config = dict(
    d_mlp=640,
    activation='geglu',
    norm_eps=1e-05,
    bias='none',
    lr_head=0.00745,
    doc_mask=False,
    train_tokens=127800000,
)
MLP neurons of a small language model. Each row is named by its layer, matrix (gate and up: input weights) and neuron, and shows model dimensions 0-159. Each number is 128 + 32 x the weight over its row's rms, rounded and kept within 0 to 255. Numbers have three digits each. A neuron's up and down rows have the sign that makes its largest values positive.
After each neuron's rows, "fires after" lists the tokens most often just before its 100 highest values on Wikipedia text that the model never trained on.

L8.gate45:153163122135141163152086105118072123161158133128077103078091090143062125104113188181146152156138133175158131091052086136121120100074113148152117140139085117143111152167169084104089116076112183133125119096140165133177147113115189088156144099107141165124100138107139108140121095157154115181156159125125128121196183114066119160167206139144127084150080122136242162134146122127100155124118159137125124156153227140150169141141160109136133188130157113120178144161161150108123123147076123
L8.up45:240120156099181102138171115082094143155139091148144111156139110131097102118162143126134140136130124179128120103125121143129191117098115146153054154120132097142145168176185099119116102132078138099190145111071117138082136094132072154143136086103182150154078161081074122130167133110160130139125167150105108227109152154135129165089131184132214149138096105129150142133156108061153186072116104138141126135156175108162126168164099145121072135147193102124143113123097166108136079148128086
fires after: "6", "7", "0", "9", "8", "5"

L6.gate157:142149132111070153136062146161092083170118106126102119102107175108141168093109092122115042169097157144082060153175096064164115104130158131101148146131125129101123154075085095134133110128190143122141152121121124111190152144115122121169128150159091138202121087145203109074156155135100174158133135096138115068103100129126152176228086109109181135089105133169149093129169151148108150169053108122106176123089133120122104168142106118106124081126084073119103120164121124071103159155134125
L6.up157:041101136056119166147119091189119111109120129094124151153145139121130107097084151107100147071131138110182131078096128153142165133128122099142133115131179118143173142117043149137108167118104182078148081198179188122126143178215155177125138093177109133126118149096142161160118123093121145118147134071148124118162085159139103145137145091161122129095165173176141129113095104058128132119128183124115119063170147204156088148142136148094127125123126134097129167183101128129091156087063173
fires after: " in", ",", " December"

L3.gate236:151150103093053145186153117150133089069136163120157145094135048124149141112118079051113139176125136163136108152102129139150076185058125115113166147124116189156141127117126113076151116114156158103143177088111122153136139126073107068104145155081055165133117150065125128111124123165130125135107119123060078126132153143129093155133104161148096086148055154123164081125156173125146165093189152138091168179162117188074143134138144143099114153138120116080117133094124068194132160137166143
L3.up236:081094118109126134108140107093136177130112133085156125127090120136111094102134098138172078189132085133087105115067100109145124136138137139067160171146103149095178142114136105102145129087062063179148124124083167147111140077153076129102163128170046085192130106112145105138123099132129092144117118091154097087177173080117190136128103113063163081131097074136067089156182176092182108136076145166090136178137126113181142141165162141097167130137115149115111109090127125080160131088178146
fires after: " "

L2.gate616:137081163175088106095196100138111144082116169089115126094146103144192087039121160104152096097113104065126083107143121099122124137120155140113102086169141213097105143059094065169095147166161136127114154134139127103127172148074138137073078152111090111154061100135104166108085095131124139093128167108149086086152129161106170151137129152184115159125125128117105120138127196160135160189135114171127112115084193096090131144131124154155083101147124163137097177152117176182167148125116094
L2.up616:126122084079179182149084172084047199148179151172171138131155102167107135133090158120136174125128108171021090065133079149120094162094119142146170115141053182125083077113176184085119136117112191122105135106134112134107100145124112125118135155145091137175134133142158110077098190159094141144114126108127094118117128122123109127158131133059127143108148110138112154123093134191190147113188082106133117136140095119110136190123124124150168081076090143119113106101091114150145132111157170
fires after: ".", ".\n\n", ".\""

L6.gate498:137113135134096092184086156147150148173087162106124128131133126064178081099085198099135109126105085066148087110087142144093135116081158111118059144133150145110118141135150151113138116056101094170150100158097137127199154139111112118124104097116052147168121128196167139128133154119089093123126092088162093090104088129126097120082121187071127141146098150193073088074154087123130182115135124106121112101060189144140110110114170132158131183107102106136084150139105180116140154106180071
L6.up498:155103067124106125098197106142093142122158081130091089102218140101107126136095161171110131147160072146110158149140082117135120135064087165124127195096083141118163091095156124123103090150086160073111155130159130176110139153124181081103116101088069090199093152194165109095106108131090132075085123118173106181146167121129134143145111177112110069165107129149151142135150127107149149079158053075124121089144170120132126114124127128142121073190149057138150177134138108138127123095123160
fires after: ".\n\n", ".", " S", "2", "===\n"

L7.gate25:191130154140142162148115106118139134172142188168121126172067092110101097089131202006098109058117122124125145088123061146177054120087120102053140134103128121151110060149124130162148137090155150150124137131109113111170127102122107121097146135132160086158161084174094136123150135185100099166109149113087143109157182129121132162145161154091103114119174097180107072098111119117122121148129146152148127118093135133084100093131118062178093144059096136098091091158102140102110148124175091
L7.up25:152132126137164201062118078141194122077141134071132134173127150103125113121118194073132170141102181158149146115127162129128084120107127160099100102112155139113160134156139106135091186117153065130169153125122093162085135174118129117133135118128112157078147081176079188133147149108119194138190146119158092141053094177098180148094145124148150147086127093185147117107165127143176082152124152135133114085134174083111114163133181118185148075113151182110122097091155105153119100116049091
fires after: "0", "1", "5", "2", "4"

L3.gate385:167130149100131140158082175077133146114163161112130137112079139140179105097123210140146127129108152139153122100113099122137182183167123193161134082106065226158070122156071103166134126111161102116201122131091076108171114148131140123132058100097120133059075087127118188089099101111127151172154152154153105151136077145145083085179116133080128098170113144149192133138125095118109116106122104116102125181162165107141129088144131071099158119157075109166131135109157087163134155126086113
L3.up385:099135147141167185117128154150115145082186167075139144074133136156146148120157144146101155142110197144112152233120111122144160124121136114111229168082141075130131192155155136125112128129180108131119113125165113110114087162079153169169151166145209130108112141100114122137086156113102073139088129145136078163169170152156149094131157185136116108085155102077147194108100147113118180137080146076115069081146169150125109160141124153131102151143133169138169163153123146135155068126072153
fires after: " in", ",", " of", " In"

L6.gate266:137181158071120095141084154119142106132150158119150123099133094168173148141088139099133139183133129173126147106191092116150131105159122105127159122101107136051093147130105101111141135166116126211138200133124159114135176148159188124131033183114097173105132103199096104131189127162136104088132144098114087162120193180129116150149127179122140164126137152170104144088109140150128129101125057147172110122132167167108090102173138160191165101185183129097107198142098132137150081110156120
L6.up266:134114122168173122140183132091149079116124145185117094113104102163147182131142139132185113156184129133152123173144144112134132176119126179122176156131067175146149103136152125130124110133154136070154061144125144100065151179109145066094124102147087120112080149085127136143123172179137106110079099088154135192105101145202154137175119099125129115118198109069181112146155193163131136149172082123144154096102181175097120136101093144145123078110154102125148130074058104153143147062108070
fires after: ".", ",", ".\n\n", " and", ";"

L2.gate100:140117089111129167133123164148133130101095104131050114131120152089203050110164073132128156136170079132111099112130139126128141168107110177105136165136130121139099068130189158112185107110204190171154103106155150091144134126095118139114116092085118094086181160127166111145102114217093105188153144155075192121104081101141132134118142128137142159157082111153103064169120106123158134096156105179181201135167160110092134125144118132154138098081157067152179174135168113111125132140143101
L2.up100:127114139128118123087130107146108093158173105157148103093117131130125125118108131116116157123201045181084143154114152197194142078148140192095085137109095097119095178082109081164136101134158102132158131148128099123122213119141137095116091166152057136068119118106116132138189174165219134158112125095123123095153144139077117203118129165110107099156144092122156084120146166133183151096105152118110155147160089111150098082126145084105046158103084130059123118152125092128166132153145134
fires after: " ", " P", " ("

L2.gate422:130067179103072131125115111143145095145115118170130156133199164161163159142175125128191074110108152135144128150123077093152154183111122109109110151142167109163171132132098112157140199146099138109114178125048083160184165156129089147096138148118201148140093117161069146116160105113169156140136182073088129151066145128078171063153135168118132172100143129171123108123112145142108151145141077110096083139103126133153149123125141151117173133181170170113171185179119126128154100036134151
L2.up422:142068124124127096195057147131114155140125128125148145083180163114127156137170166107129149161115125124142116135186138127161143139124121081113106090118116170145113090093170160129130118170105082133143174132114120143135137087155138106100124098079082123108154119148159151227089076149107138172062113101150125114086129187137140164137174174163166199072141076138074115091071120086172137121097178140103124218149141085150203155165108157187113124094092168116145124145138102102142119141179100
fires after: ".\n\n", " |\n\n", "\n\n", "==\n", "==\n\n"

L7.gate559:134059178120132100130153122090134148129108162098114130121142099076206067085155167110136130140071176138087156130103078137142076131141115107198115113119158147063172165147123083117111175075102132122127161143134049099146159130133121157109106096158084107143133094150064137107154145112096122136137157139132158096199161159066146156131147136095145104104140092132113149163148154078076170125103156114109107186092174109106071170142138102196141086179124216118121128103117166173140097113122085
L7.up559:196132168121162135110125195092122123089061107112103118112115130133049114103131110097136075157112132126162103167101099143145118131173116117136093132138079142156165090094184088112136029158081132151140103178104144145154045092139097098146132141130059212131073123148126167158164136102124085128119109155111116115139127146173104153101072111129116077105129133128111136139099164149132145150136160140177090116070122183151062085110124096101120114125069153136124167159068142097140116090211147
fires after: " |"

L8.gate38:107172128147176107175104097154197173157130173142146091168117110125108118124128191164119183145130100114139158098101111091115032072124150164191113126139105174087088121184174121099084149094162177096116132083077166134129079115099101148143078106120146144144113147129119197092078125088140082174111096127141152147132100113091141170136113138058112084117156112185182142112146134113127182161130073158118193077144145084127118169154148089100127153123133091073169112126119132167082140140102110
L8.up38:075108135137105138089114145118133094082128164115164087166077098122134134111093096111138153143112128163131138174154133142153094090163135200093127152126070144112121133095148122120083178121143124102102149141096122109162034084120140062118139080134151076100123127106057139130169128194128089138079141167170147089112156133087176191121125160148193103090144150096104095130171183162198113121092131139113144140167173080123135107137158082145106089165151106135106103069069072085146129128149203
fires after: "9", "1", "0", " member"

L3.gate276:179148117147132144134140130081123115158099092098180031127099067123136105090153180116143132075122115155080116152159094154122083175114118136145106121102064102123171139112104137082111171135154130115120110124098111111107159147146142085188195177148155149124143154134101089099160095109153131215132166130085085162185153112190138092083106111106156143124109130100152165090091078145173167109108162117098150127147132135154093110211131107171174121104129067148151144194174094078092144167106153
L3.up276:125175168152168172103108077133131130114147070091175123060086110127180146088120124123158137157131126158183137145150107115089137145117116134134095153166131123107113150152110132145080072127140152100126130196143094125149133035125109151179165138182125127122109106073114120132075153146067164094104161155168136160117122099123059147122179086084095151161143087140122136158164120106132146123090142137153132144107146053186152120190125087146190140150183113104079064182108064121148109206160123
fires after: "9", "8", "0", " a", " d"

L3.gate218:142106127080133083172106179123205147038093195138144115146116113155188130125195119093124127109090160145123111169101145144156095097166171086126132145099109184100123139103120083142088111119130116144103083134128068145230138154096135177106107138145115122160109131128100134135129144118120100158188149140084120081055138128117165148127165137130123158120142107115211129122171155155128122132094079090118142076109146109037073134135110123107169141185150077122100127107120165140146141067087180
L3.up218:144104067122118131166077117062112129128046169135124110160169157116160073135082087127165091133073119156105118152118129101147081120088160139139130144093197126139063199086079097137161086105173118135086120110081116102152137171165101131133139052132111150165164156136163107075183139130111118155196131111154099088129092148118099156120167069118141162147129092199109111074115140125069121166190129102120124098112142103088098138133125112098117162152119126171114158142113175076159061140113108
fires after: " |\n", "1", ".\n\n"

L3.gate184:160131189078111147231122097144209157144113147100156137106155136126158125074144122158113104120077109098117120118113137096157082184130160081150110079152117166126137159117075122088146115116055093143189164150158173143198118183128096134138092106100090159136121100083155145121123213093118139137140135159064106101130138160121100148089128074106122125143126122104119078127120097089120161131107147129133158191132131178024113168112089107136126185101124134160134126143078121181130109100078115
L3.up184:113145121095151136108138083156136119212075162134125050144082117119151121075151141085119111132178111104117111128091146146108144138156153096073144181167085160049172091118116102088147103100117140096155092130162119142144054152150141123117135130063088116147146130118146132114092145043165142152118110094130146134090179153098169164163140049150103097112094094102125113137160131178174201069150171163133161128150086084088160106182126118152141158146093161104108144141152132123144126110059069
fires after: " ", "1"

L3.gate631:196128162213132147154207170114154140089159161137076150125179112079144171040147125126140114118135164110116103069052119066142126130175088117149138141148119133122136093091084102121157172110134086084176084149157083143158089166149183106222085122153136081185054160127111176069113118118117152137114147102114171143129100145152138112115128160116100092122131099125150152151142084113112151135106100126142097124141144136168114173139160119167139122130142162180117176150105094155112144087072129
L3.up631:162151149122166157116114156094079129169170160092160160116122106092129115136157167121094144189133056130111126189155120100108076068114139158116144081087126065128118102142119139079183133137174156076097109106106126125177102130021159163151124102147077142132125100121115175082153114124136115152141125083097133118093102078175097134179149066130150126163163114137114187104092129128102073099156123062165142084227151084098122118142090175128106145123174170142130133101167123121145075150131117
fires after: ",", " August", " April"

L8.gate317:153128171126118127165156122132140170156122118064123096101108122085104135108134136117112135100141139085175093117134117096129150064139125090116150120116113124176148176096133113197149075144142128151089093157167113034178079109142078186153098167163107083084118077106175133093174177101121077197180115199117102140149082110073051160140131141138094115120128148111140104128120135163133074104082087133134130092173185101114136119146126133152147122134122163152041097116098132144163079145146191
L8.up317:140122134103116115101121169133116136175123132121129132083128117168196125114139105125115135138116109136177125110124108163109066170087125155070171083120100191175137168158114102147128100106187095142100113116129099078161176100126101101146131177167154081161168146126095100158150141112110115154147068126156078088150141061131135143123138149127110146110124034193122128060154083134117177074167111164175121086128116120079191095154139043110112168081172116136107109115191114093194080134128163
fires after: " ", "1", "2"

L3.gate328:138119096092127136128100154055115133125146145144190121112106122160145110075111095085154089189135115126159132128137142090119126239123165058068128103137118138171091154122141043111153151140133162146110121122162110149166118119093118106127132052159059157134136106151156137166152079141105117151112125185122081131090136153123118115139096115168122147204077141117131037114120112114195119127118108140160145119183177086119090133088080097148128093151183118122128118064167147185138065130139100
L3.up328:133127117101169180153073210139128143163111110209109141103091138167119130134182132039138137144158096097118086073132124176152096074110101101053075219115139159160153111107212079167123114092121173102133150157129106162145111137151115114136124124122113105117150098107140119123095092136157098140144131180094102139122162117102115126152172117103105139061113124141139139125119145193162122109148144093151138158197089170113091069108115113108102112164100120115152184097183128117180106112103196
fires after: "|", " "

L8.gate86:105058129167103182136133142128059161111105170130052123063140147098145106085118159120140129131128117130095109118102163063146128116144093157139158087079131168149134080141107163091117153092089169128103109112074158171202126134099135123078113114092145095100195134130088112096079100148122130165163125110117149122171135113143090202074145176072092041154114139108107076099094124160152130092176147101172125138070100086115134131131111158109166141119125148109106117137223176137101094111140131
L8.up86:180139161090130198097118118165191157141094120125126139169122133160153067100102166051113166155147111069173171121105153178055122100093128185142104111152159125115130101146131158122133101095119161082111129165093111131139089195096121145097172124074137114148143136025140106146125102111187163145130126112137141126220100132179130147106119072074137078138109145116112151125184122152178115079114143095174132062124099114124086125114146166165125115174168113127155136147134188096138126143174145
fires after: " ", "1", " |"

L8.gate260:133128161181087118152102103074128072137101152178148191145129167091127138118112096074105097156033137114112086094108113118119120144118123146156101090065159185106123115129148141111122144093095119162120154133120130082187132137104128121113136188198081139145156130124078158067102152175100141148165153114173120142181100132161101125107165109135133052034068105150113092126152126136177158117137147136159205146076147095149117162127094085158136125189119189098165127130154127127107110083156082
L8.up260:158089196119109137164167133117154110115206090187157118202061109132081158111154112156112091157154113084110137191127105133078120117138134139176073113151105143156199101124160078113115128123062118071139151124081150139169047102072113168142122129159099142145146104123130068144105111121129144146121073151116171085125196133164145146134100083086136140127099121133210151091090112099149116157096101144138130067120130171127109142137101192110085147165131085123108112096174074150102131090125130
fires after: " |"

L3.gate435:153095128159105115097079107188103134094143165159118139092131128121137116168144106119132120181127110064111090128114122132202117161164082140104121098212105095134107142072111158137115081097189147130161150141152129123116136137123165120139120117182107126115115152092203140160200134146088136169111107150069125122167148129118130102115177107183095081127120083096242111083110115092113161116142135132195151098109177083112109164143112074124111123121158146075125119160118133081091160102198050
L3.up435:140100107121122113147120040125128144144102144099177182091118141113104121175145146106091133147079047147141136133135138128171152156119116169170115158157099150055182109096162135121124142134124122088034149105060139124125120110116117103169141138100109108128146104155140120111122090113201110165093156088055094130142102081123161148087162079075177136155146130077141128129126159151115215091127148205141146108082072136142152178120170147154173204152135123177089151121125115099183124131159129
fires after: " ", "1", " (", "2", "3"

L3.gate616:141189088135142089206095060161114089071165125144107087163132128151093196144106133110149137137108098147114102130117092123121152140144087117150104147146108159122200163146097107093094119129101129141192141070115137155136144091161153126125183131109069159110102172121107133146090104133134112163108107137151160115125083116095099140106188172107145056116141109164128144076097094103139216154081201154119163148135145124068130199122136113169145140071125152058074182103110119131136135122201127
L3.up616:152100129128111161094117114084124154161062152125113175137122145113118141162131087116104130176153100121163166188096105118143131093101148139185151098144108155113127192120180089084147098120110093135128101104103136133136106136233057085074171119137099089155081173150120161153164086132131107206196125152122146101144123139141171155116113113105133148130129103129170052118101115053076168131112101142089120079102088157115174149148142186096113188161165120086060143115119099084109181126115142
fires after: " ", "1"

L2.gate184:136168171095089136063154175085125155126174177117150092096129130106114169093135077060042069173146124155077129090145113112094131157153144092109185135121143164127132074167161090189084139127171098113122141105097072102141092077150145142101173127100089134138084142139112162097098112190179160133178103121145128146174181156092113160158120142105146145100152128121125160114100113202122101127123130148162170141123085119099119169146134132120172107090077142113092164183146156138164153178054118
L2.up184:142145128116094115128138147169137092181132156161161159105176075151105141161181126124148080135152130104099110049095120134138122096147169156196176197132090106182115110064139172132118109181186173096045051140077136085106126081189119161173129114160129096199164095149131171140098116156115115137109130129161135197098084118192184106174153166117132155162105107124113114120165086131161134155089142111155134089128130106152172147123130139115160139154156138158059143106149134091163114135141127
fires after: ",", "),"

L8.gate77:159113144123135119108135111141151160182148171189157111137124107053089143099084135146129159137152103182200147096091137019112122141094122152178140110120130147080131112202169111153109133081094130116126194107121128054136123144127105150176084143185128138111177137072102104115126168152095147165153122138116070173120091089123138139151170159147085110129087122123190102132101136120164188159097125113100215115112125126151092158132144172156146141159161150127182123121184149156128162067118079
L8.up77:123136165107079122079120108109094105143083145151071153159136107121146128089114101174087125163111060125086153119100186137143171113124123120170114165113062181116039160089146097101088168065074130110100119153080150178180153114099105185118153118097054138112152199122127103149101137174098091141121123161109117135136182113126173162124147148099121086102162105138114120190096189100136164167162120085102120137090131129156134106184126056134141126075074122150136068154141127134137093163129090
fires after: "9", "1", "–", "0", "|", "°N"

L3.gate345:124147072097141105149134143091113132089129085086190132143174104169167100152202127142145082093133143154166148101193075120119113133126135180077104136077069162129118110106089127110134096100058095086143168148127088090118112130142139119097120063114124148110073128121091125134192151166169135116160083148091083131138122187132097116146140084174081086124076148144138065122066132127175097120099152129148172186206065164151123138114112092088136165137104113125072141103132185156126101138159142
L3.up345:157140182095126137109161126159095144187069135152120127119085150101111169095171151093106138166130073119160141105185143121157067057108161099074127092119111100162129158116151150128111064124110089080086125122064107129109122195123160109109103151109112096149115145104101073158053140133108071159130126104137104134136144127115102130106195177138116159087101069142125154170117182170124122130126179109111160131164087153109090142208170203077138181084079157124078140092113114101164132140145149
fires after: " ", "–", "-", "'\n"

L8.gate421:143172102133072110111106117097119129126106163068217151129139165143148102094180114033136096111143114082142091106136123053117120144143156132115113124074089119116169171071099193126152148160079082096135151152094109079195160121098143129135118174152064133151121079084137100110081117134121117127151103180160122092139142073133078095095136156169104157142073092152141125109084127188157140163058152077131178142125159160162135163128147146141154157101083179122078121155126094133106123142154150
L8.up421:070072134144098081142101128133172124070094182157119139115114170162157139176106183169178092123160136060150162103118046105139060134131135156068135137177126121087122158131157130147122132133194130114117151124129158098136091053179082114172122176133143147111168120116122167141105099111088150151084135104086170073173160170146101143135104058140097166171142084173094167112161094140124101163120137124116128162169103117111137103192150108091140083142064139118143128086164174137122146089127174
fires after: "|", "-", "2", " |", ","

L6.gate93:159171152113124120064074141118134166187215137139095132084131165118161117124082111095140136199084108161072072134172088103229131108121194109178128153119091144097115109125090171119172167137121149109100102154144103105147103058075120148089142156204111171096149117166130130066135138121082117129136179154148065106149148120140113157170142117133154097156108118171143120176164124166158087140116086142146132148128126121146099170141138118136086136148127141179142080154166152116152055173120119
L6.up93:069155156116151134190091154128152132133168135100151187172094125180053154125123090137118101131111167121145095144120117098088148155188141112113136185111131176085069084113115162138171119154123087070130099176127131132136094123109117097141136151208096205169140153136164185053095158166072136127120146166114107109142075125095131156150183096139130066122113119143146136090122163149178117113147135135123066117175146137136095140119123107072116109141086163148157144103094145039125054139103149
fires after: " in", " In", "In", ",", " until"

L7.gate467:140122133122129175150124119168092144141105173156074108093074093096131111107140114082194100118107101148131171120108146120131128100108117177125135104111071143150098105090145173065138111108165171144151088126057120142191054164117189102104141147105116112120144099110128138114129037125168130179154150083097127137132168146047129135119131158055106087144101100174137076133147128096119148130095165196177116090117112119087170087113134151135131167167163070113063126139110153091101076132079071
L7.up467:165121154120137166129112123119163159112125168114132171115128141137139149181113154132172055166131129121199131073142117138171122154096080160150134101145098164060185136111114181168127133078161168078158121142060142139141101128118138159090151088147119086139207131108119143082148081129097085138102129106130121084157120136091157173108131124103134079131118088196139093063144110109179138120122189166168179059110119089173124157106190176143148085170156084116149075112064129117089114130109170
fires after: "3", "5", "1", "2", " ", "6"

L3.gate37:117162114106099177129127135089155135178134132098142099181141106158201122081122124122102072172120117180083115096197173117090118147137096122183114170150098071093141096127108108146116114133156070140109113153155079154136079141097134086138136115098131143120100140058158152102087109093121111153215144075156129103153073077100158152158155145102186119073058118164100123091110081146110133085095081142144114090148148109145081119152144036156129111151157118197124187151101125121120168132142139
L3.up37:133111149134148124093120068106109139116145058146182078065108126149134106102144092122197104173141113113096107100176132071133134159114111171071168160161110151119097107092150094147122104167067108147221132065124126128150136210058137171096179084110113130193137112060079139089164159121148153135067112064157111103100141145154128108157131117087114129098128128160111156154121123153115168120051130140204171134088121113145123137153128106117166120111116077110118104130119105163131111176082137
fires after: "1", "8", "9", "6", "0", "3"

L3.gate273:118092124138126098103146162122073135089153117115128076156131141097144118081140137117094128146121077160092152087058174121110150140149199091096136088158151163104081118141137156081149091126170064163147148094128160140177125148155077128179159101133038174124126125098130070087134028112114071160155120081100139147149134178110057153129141149091102150146150110117161107136191142079151203138085185082134118147088173098111128131169100134124113144117089146136118145079153128126135068143148138
L3.up273:137115126190127117097073186101183126104135148099118163128125109139120093174144084151153141124146159050133182134092183045082112115185168112057210136151096158121089169099168131092143138125151149166124056092148129126180105131081100145106144153158111124098144095155105097159198107140102120131155098171111143148161186135125125102195116089088134144175114141141092113132169143072141081138146135173123107118114120121142195136163183181148122143180107169128095108119188134102157132139118110
fires after: " the", " ", " a", " km"

L8.gate169:094116135145120100153113132122155190187098071149129168180102091119107107100165179131161203104070113133105148159080147129167090131128103145157094126091104127139213133170137131081126157072094149130129143105051142137134090124106147101128130151132128132175129150115069094103123181115123090122157134120129156065146141173066173130093161086135083089110132085066180079070147073175110140165062075130156178205157132128105131133140116105131159163137116163100125148135144146141161162116141168
L8.up169:090049144168098139193120144108065131128132189123090165092069157108141145115191171089126111145095097130078147143092169156105120163091159122131144140081157118086121163171153172138140132143130113121130145118113093136176109129118044166090147092058144147108083112122112098141120142135123101149155136098157116086141153123119136144140103131095118091118183147135180101078085139051178177154106150159147071196117096183085083089159114188140127146108091172120095176119148153133153156061144140
fires after: " ", "1", " |", "2"

L7.gate294:196120102150167152111171146090127134123142143130118124134153157145136132096154127149080186178114121124123144150196096081201132116147106116149147161111072158157193116090157114106107051093133117109120113162137122130154154149145155105157136087163057113104075152097168108164155189087102127102138158093113184135161102161108083142128112111054143096089152102137106094107104114127123129161090066087178124103090150107163107165174086099119131157131172149143125115160238094051118154161148129
L7.up294:151132134137113116169132162138131168143144193116129173082115110119100130073134090185167128158153097214075081144090105135169117091130155157192123148114129060046094097100168116126116128097157114105087145137099078145117110082100123093128144145132127089149172089113111116146068083190145138155159169111142138105142126160196156159165176124134125136129104095134131155128143146063143140158102128083127163110132114112136095142223164132104070107148170160064142191165143114095124195146174113
fires after: " |", ",", "3", "4", "2", "5"

L2.gate573:176118144147111084061124078174093036141127112128156159123131090123140154142108192129100099118134108092140149147193110112178116122132158111124102123126132183129140166113121138122122087150112141154142173204101061108175132138074171119133112121110127105157105129111120097142140114116149054099189070173143100112119171199162136133105121153100111153129109100138110047136162155181123143101131122168110150121092138072104123113174170112120183150123173167202133177141114146072181152053122092
L2.up573:117179191135101100109094152152134120159109130130155223122168155167071104171124134137130074073108125103167108142153162091163114108175089133100129130115187148171122114115103106082154109177208170128149095099118085092091147136157095126117163128156191112125108112133172148166134118100124115154162152115112202081140156112155131146090065183132171181108120120133075118187097119085137103120171100123128128151099162118131153125125134084132112080157131104116177086156181120030180123153101103
fires after: ".\n\n", "\n\n", ")\n\n", " |\n\n", ").\n\n"

L3.gate19:137153168101097182098129175178106117112174180148175170125100137158124178113141142128144134137138106145106147175144093109106132195118167105041190184133229173080103105027130084122116165142152152156143140095160082162134071157144182106160105155082066133134123123083163149135169111105113117150133147190118093119135089113096148117143165128080109094142078110132098136100104144120181155126127111194142193124114128092142118114127086080137091131141127159136136151100174132104127130114171153
L3.up19:181181120164102085126093065076210110149127171160155181170102179113111160166091102089092106147069117130159128142158031166111105198133154082123131143191166097147135110090084088117127128133147143128088124111164177125127144165132130133120046157140157082110088102077123118105111080109107137128144159112060146135175115094048173155155129139134104134209122132137130163105110140160110124129111141125120150118168082115164146131134097112135083115156121160096149140137105092166169096120166164
fires after: "|", " "

L7.gate156:081090196095087091159193115098138126089132166052137150137171115114145171055192145171124134111155072113128130111161144046117105141137106136191184109078126120087147149112126098135134160102150077166069125177126125145189088127105122157128081138114078093115119128159133178141089169132141111099146082135133099087164121197138095136137153126128113133101134109132131079148118154155222139122104075170158133083139104131148121141152100152155155089172115197087107178130109156162114145141161128
L7.up156:114105159157118153150141083120063132141102145095094172084125136100140092129089168206112130161106053130087091170135126049133181116077104129158133157088136111158146106144189154088189142102148186124135152092102131155138155135106197156078098128136141093161096109171114095083132112144163096120107095187121093095151141119148131104124132228130157134151118103094119110217081125140132127137093115109061091099095098119100126180163136162138132093127069105101140124108164127151113095190093127
fires after: ".", ",", ".\n\n", " that"

L3.gate85:148180211128072169097167118107112115118178115124105189164173092115164132154128119126045131177149124110114099152134112079121145144209156088094135075117112130109097129118139086099105120169159162127119164160170105120201194120096114098106171109190112111080122140097143109091119124190081097132114115175183144108103132087148088173193120128116160090072126112150136099149088092129149153171125135085169153135131090134078074111169155115149161104117121132151180146150151096149113097173169100
L3.up85:141188169154128135072113155042106141089179128084154143155220173110110099072090099154140115140112105076118149078111104070124164109179099111125175134123128122105153119100114152118099116146146092080139153196136086066141095120155130129156087184157134185143134123142097189104126116116091117154116107160134118145101119128206131122120088158153071126139148108149097142152143090123104103107118095096141081116106080123148163204159155165129106161091176098116075159117145091114113146137056190
fires after: ",", " in", "In"

L6.gate576:171140152150114119162120112179156147153081147135190155147085145170170148097139174119157102153151119144166131105098161143162123090058179091125079065081161147096087102112070091120110115152171099116087153164104121093139127157085096100116106145139108112127135111141139108166176187114068064157140135164132098105150079150134131180124177137117151104095143104161191071144079135077169108145092117139135185096130078090061083168146126071125151147124166150134129117137105139136114063152190073
L6.up576:081168155133157079154147159142151140156137126147171163189113104129108132102103098137129100114204139157128129114175148169147073066072105112072167104100100114128092127125123103100119093167168102097127108162095113121160118137080126160095130171150130107091153160113086150107126156127095124139143170121162081105100049082102153157132134089121158192128104084141139164071138067158185127063090143146127128109120097118132091115127099125118134092086185080157123130067065115074170091120159222
fires after: " ", "4"

L6.gate244:121191195121094077185123132094155169136088170123143107154127082115121114081167114120188097089126104142187071165136058098131138121131179148161131113079064145140158147138075209103181163098146079199139096151154147100192144119098121105161109151145080125109096140069109147085164203111120147107112042132142157127120110116162124134065126127129112099095131098162139149131127072138141151093145100167124135132108130133106110115113170154148156137172150114190125147137190106154116087142115165
L6.up244:122143131182178089128135181081120132117087101178137165145098090128196106104110039122136091178124143115144112199132140175159146125147082091141192163080119195165168131126086171085159101121133114081194109148129109099180196135108138140146102130049107149077092191168099162080168105163137076102104138124194120139174104097119160154139099131119182118125116100117114109113166110166127091082105099137140145116131126087117163149097184122114112151093137145146126110159174151115089118138147156
fires after: " |", " ", ",", " R", " N"